{
  "intermediate_size": 512,
  "tie_word_embeddings": false,
  "init": "trunc",
  "lr_head": 0.00414,
  "doc_mask": true,
  "max_steps": 9156
}
MLP neurons of a small language model. Each row is named by its layer, matrix (down: output weights) and neuron, and shows model dimensions 80-175. Each number is 128 + 24 x the weight over its row's rms, rounded and kept within 0 to 255. A neuron's up and down rows have the sign that makes its largest values positive.
After each neuron's rows, "raises" lists the tokens whose logits its output raises most directly, leaving later layers aside.

L10.down466 [ 86 118 122  98 147 150  77  73 113  90 109 128 138 143 124 174 128 140 115 126 129 136 105 127  98 159 134 108 112  97 102  93 135 137 129 157  73 135  96 170  82 202 118 145 128 116 116 111 112 105 147 137 139 143 117  96 149 121  94 140 148 112 115 124 116 126  88 112 107 178 156 130 136 134 156 126 153  91 128 135 169 121  89 135 129 123 114 168  98 173 142 119 135 117 104 134]
raises: "own", "eck", "org", "ev", "ose"

L12.down474 [102  95 135 126 155 150  95 101 126 141 138 158 107 107 147 166 146 153  90 122  99  94 122 174 138 153 171 137  73 104 142 124 152 127 152 145  87  92 174 137 144 156 160 112 133 116 101 153  79 160 119 125 134  83 118 126 119 130 127 158  81 139 139 131 131 143 121  75 150 161 136 164 130 152  84 161  98 155 165 145 133 126 158 127 158 138 149 131 145 147 166 166 140  80  92 115]
raises: "ay", "ays", "iter", "iet", "io"

L8.down328 [105 155 140 116 148 141 156 144 108 113  61 141  84 134 154 114 126 130 138 134 149 126 105  89 166  97 154 135 149 130  93 125 118 107 134 125 120 132  90 100 130 150 139 122 172 123 125  60 135 121 134  70 103 137 163 162 147 103 127  81 123 113  81 139  90 135 135 135 163 125 131 126 128 169  91 109 139 128 126 123 109 133 118 147 127 167 101 111 111 156 144 100 100 115 154 153]
raises: " you", " they", " →", " however", " conditions"

L11.down177 [121 151 147 107 136 167 100 118 136 155 112 153  75 133 169 140 175 120 117 130  66 127  51 120  74 109 139 141 106 138 149 122 162 143 158 120 118 107 102 113 136 119 125  90 141 109 120 114 125  99 129 178 106 100 150 153 147 144 132 120 132 149 148 102 129 129 120 131 150 104 118 138 112 125 136  78 128 124 124 121 110  92 158 133 152  87 118 119 119  96 124 137 121 108 135 110]
raises: "ays", "ues", "que", "as", "acks"

L5.down120 [ 87 144 145 136 141 116 113 107 171 102 127 149 103 126 130  96 119 135  86 123 124 199 109 134 121 125 160 119 166 158 162 144 117 112 166 124 103 102 130 119 101 164 122 149 127 145 132 115 175 125 132 153 134 136 138 140 129 183 137  75 128  91 167 123 139 141 129 149 127 123 138  91 149  99 117 155 136 151 121 138  92 111 106  98 118 145  77 110 135 114 104 141 128  96 128 118]
raises: "a", "aud", "alle", "ale", "ong"

L11.down49 [151  98 106 143 126 120 132 121 125  95  95 123 126 124 147 151 146 151 164 136  88 138 144 108  69 131 141 147 130 144 132 117 171 119 116 123 110 111 109 100 130 141 112 117 119 114 174 150  92 154 160 153 168 154 134  97  98 112 132 147 131  91 134 139 124  89 107 154 164  88 144 149 118 157 101 179 129 108 128 106 149 110 109 119 102 104 132  88 117  88 129 134  91 151 111 133]
raises: ".", ".;", ".)", ".,", ".A"

L10.down156 [172 157 160 134 107 109 116 141 117 143 109 151  97 110 110 117 177 111 113 130 178 102 150 115 122 148 114 143 123 144 138  92 143  96 102  98 125  99 102 117 147 139 110  89 122 164 111  80 152  99 120 145 136 155 124  91 166 165 163 155 136 178 147 126 128 125 161 171 142 119 112  95 112 119 164 127 136 125  94 151 137  95 140 128 146 128 118 100 121  92 123 144 147 138 159 104]
raises: "ately", "ood", "ate", "ower", "ume"

L7.down445 [184 168 133 143  85 129 109 130 141 176 127 133 152 132 118 145 113 163 166  94 118 143  98 118 108 112 126  98 123 112 181 148 129 124 109 112 171 129 132 134 127 122 145 141 131 141 135 143 125 156 161  99 124  87 127 118  93 148 104 144  89 137  86 128 123 139 106 168 121 118 137 137 111 141 164 150 103 104 165 118 159 154 139 110 123 197 149 118 152 147  95 152 135 158  86 123]
raises: "son", "nold", "d", "te", "nes"

L12.down406 [133 110 134 128 121 150  99 118  94 107 132 126 128  98 152 133 162 140 105 127 142 145 115 160 150 126 140 127 106 165 105 102 132 135 150 107  73  69 167  79 158  84 139 149 104  92  99  96 186 111 162 143 130 167 121 125 117 125 121 120 124 140 144 102 138 129 111 137 146 129 125 153 129 118 147 141 129 122 142 144  76 120 100 148 134 141 119 119  97  66 110 132 169  99 115  99]
raises: "is", "ical", "istry", "ies", "ys"